Part of a small language model's weights.
Size: 10 layers, width 384, 3 heads of 128 (1 for keys and values), MLP 768 SwiGLU, vocabulary 3990, 15.9M parameters.
Architecture: RMSNorm before each block, normalized queries and keys.
MLP neurons of a small language model. Each row is named by its layer, matrix (gate and up: input weights) and neuron, and shows model dimensions 16-79. Each number is 50 + 15 x the weight over its row's rms, rounded and kept within 0 to 99. A neuron's up and down rows have the sign that makes its largest values positive.
Before each neuron's rows, "fires after" lists the tokens most often just before its 100 highest values on Wikipedia text that the model never trained on.

fires after: ".", "\n"
L4.gate127:53 57 29 35 49 53 48 53 38 77 63 16 59 38 52 43 63 39 82 59 89 66 51 59 74 66 33 78 28 59 44 48 76 43 45 36 68 60 59 49 64 38 43 57 45 51 61 45 76 61 66 40 33 48 37 29 71 48 37 73 60 37 51 70
L4.up127:66 50 38 39 59 53 50 28 62 79 57 42 35 64 54 60 25 73 58 56 54 71 29 71 68 61 47 55 53 52 64 49 39 56 45 51 38 60 52 73 34 48 64 54 47 35 32 60 78 53 33 10 77 32 42 35 47 63 49 64 95 50 60 32

fires after: "\n", " |", "|", " E"
L3.gate7:82 80 39 52 62 65 39 47 46 71 48 39 48 30 28 42 73 35 67 76 45 41 66 74 60 58 40 38 40 47 72 18 59 27 49 26 41 38 28 75 51 33 42 39 30 56 64 55 39 48 83 56 28 16 53 36 76 43 32 70 41 64 52 38
L3.up7:33 54 21 61 41 81 54 57 36 80 51 22 41 46 38 45 72 43 42 43 29 66 38 64 33 47 28 31 56 40 83 23 56 30 58 46 54 32 50 57 41 41 64 86 51 55 62 51 46 45 36 39 41 43 53 36 55 69 28 49 32 44 81 34

fires after: "\n", "%", " Europe", "ium"
L7.gate268:59 65 46 21 44 42 67 41 42 73 48 34 33 40 64 35 54 42 52 62 42 07 64 54 58 22 60 59 27 70 46 48 81 47 43 43 50 43 37 18 39 51 36 70 37 79 52 35 82 53 47 70 51 57 61 29 52 88 49 63 38 59 59 61
L7.up268:87 65 17 57 73 53 79 41 68 42 41 79 73 45 44 25 37 77 43 49 43 58 17 40 43 44 36 54 69 60 59 48 62 43 48 68 56 51 69 61 50 42 39 37 48 38 53 70 37 86 38 40 84 38 82 54 58 30 54 55 54 56 60 35

fires after: " |", " f", "|", " F", "f", " Sc"
L3.gate275:59 66 62 49 50 33 47 35 36 53 63 37 53 59 33 49 51 30 46 59 49 46 56 48 54 76 38 65 58 38 66 48 65 23 53 31 36 36 39 72 66 53 27 15 35 63 55 53 53 62 51 70 17 43 47 45 22 70 44 46 52 45 24 21
L3.up275:85 53 34 61 17 31 45 54 42 36 41 52 50 56 39 32 58 72 30 50 36 27 49 28 46 50 29 80 59 41 42 43 57 52 62 69 60 44 71 53 37 43 51 46 18 48 32 32 57 45 53 64 32 52 23 54 68 61 61 33 40 56 43 56

fires after: " |", "ows", " Sl", "s", " King", " L"
L4.gate552:39 27 48 45 35 40 43 57 48 75 66 44 55 43 49 55 54 35 26 65 79 36 55 34 51 20 52 42 35 56 52 22 68 27 53 53 67 44 08 34 32 50 60 56 39 70 41 23 73 54 56 56 34 37 52 35 70 42 49 48 27 42 50 65
L4.up552:56 47 11 51 37 44 44 68 48 63 37 29 32 45 47 50 56 37 35 57 64 21 56 64 33 62 65 56 60 87 67 30 54 60 28 48 52 63 66 34 51 46 36 61 46 57 64 74 55 55 58 47 41 33 65 51 33 49 64 15 52 57 46 60

fires after: "\n", " (", "-", " Mc", " \"", "arter"
L3.gate337:32 62 56 68 37 12 57 57 50 44 31 51 49 50 42 69 44 47 41 36 25 70 59 46 47 68 50 57 40 25 50 56 56 40 21 48 58 74 39 42 48 62 57 27 67 63 56 63 29 24 79 51 36 70 64 74 27 50 32 32 38 44 28 44
L3.up337:70 42 75 51 36 21 53 66 61 37 35 64 61 69 48 89 57 54 61 49 51 75 51 55 66 69 56 46 62 43 46 62 67 64 42 45 51 49 57 44 39 66 65 64 34 30 63 27 37 36 45 50 27 59 44 45 30 54 35 56 67 41 38 32

fires after: " b", "b", " B", ".", "art", " S"
L3.gate17:32 53 69 45 34 16 40 47 49 37 40 47 60 46 56 55 91 58 48 33 33 49 69 61 45 57 48 42 31 74 88 55 58 34 31 57 54 66 40 37 40 41 69 63 63 32 76 41 45 35 50 33 72 63 60 40 47 50 42 32 41 52 60 57
L3.up17:50 45 49 54 46 29 50 53 60 41 41 48 32 46 55 75 55 19 42 74 41 83 36 63 54 43 49 43 60 80 43 69 71 40 37 68 44 62 25 72 52 67 52 56 34 68 43 50 56 63 44 27 57 33 54 54 54 57 28 26 47 24 47 62

fires after: "\n", " G", " N", "-", " m", " L"
L3.gate365:39 48 30 68 45 38 56 58 69 47 47 21 34 51 55 40 39 24 32 39 39 60 57 40 42 35 53 41 64 36 75 63 55 62 33 59 14 84 53 55 53 29 40 84 46 50 65 49 45 27 41 48 31 54 46 38 55 66 26 27 51 50 47 50
L3.up365:31 30 57 58 38 60 52 82 55 38 61 31 55 60 51 27 61 39 55 56 31 37 69 56 72 57 37 54 74 55 48 56 76 68 28 68 22 43 25 62 46 75 38 37 44 25 47 58 62 44 44 52 34 67 25 52 49 72 46 33 52 30 42 43

fires after: "|", " L", " E", ":", "\n"
L4.gate214:25 48 54 44 39 44 59 49 60 83 33 05 66 44 54 42 55 48 42 59 13 55 51 68 43 39 49 58 30 40 37 56 39 35 42 72 59 34 44 41 64 32 32 40 57 71 60 56 59 49 40 49 50 73 81 16 69 70 65 46 76 72 72 54
L4.up214:34 76 60 48 65 69 59 35 21 25 66 49 70 59 48 49 40 44 41 74 59 40 50 49 59 60 30 49 64 61 47 63 24 51 62 60 51 49 39 62 45 52 53 15 65 33 35 54 36 70 31 65 15 54 61 34 88 68 53 41 54 46 54 61

fires after: " l", "\n", " L", " e", " t", " d"
L3.gate481:43 35 31 64 38 29 51 47 52 53 39 34 67 39 89 61 65 23 61 43 26 45 49 57 56 48 52 27 47 57 77 57 59 51 53 51 43 14 84 40 35 50 39 54 44 63 45 51 67 65 18 47 68 60 59 51 62 70 57 72 70 59 56 44
L3.up481:63 49 69 50 47 41 69 59 65 28 24 24 48 44 57 62 59 37 77 87 48 30 59 52 59 35 73 23 31 37 48 40 38 47 46 70 52 39 81 74 33 58 59 55 53 79 64 51 60 53 46 94 52 47 67 23 52 52 49 57 59 51 29 68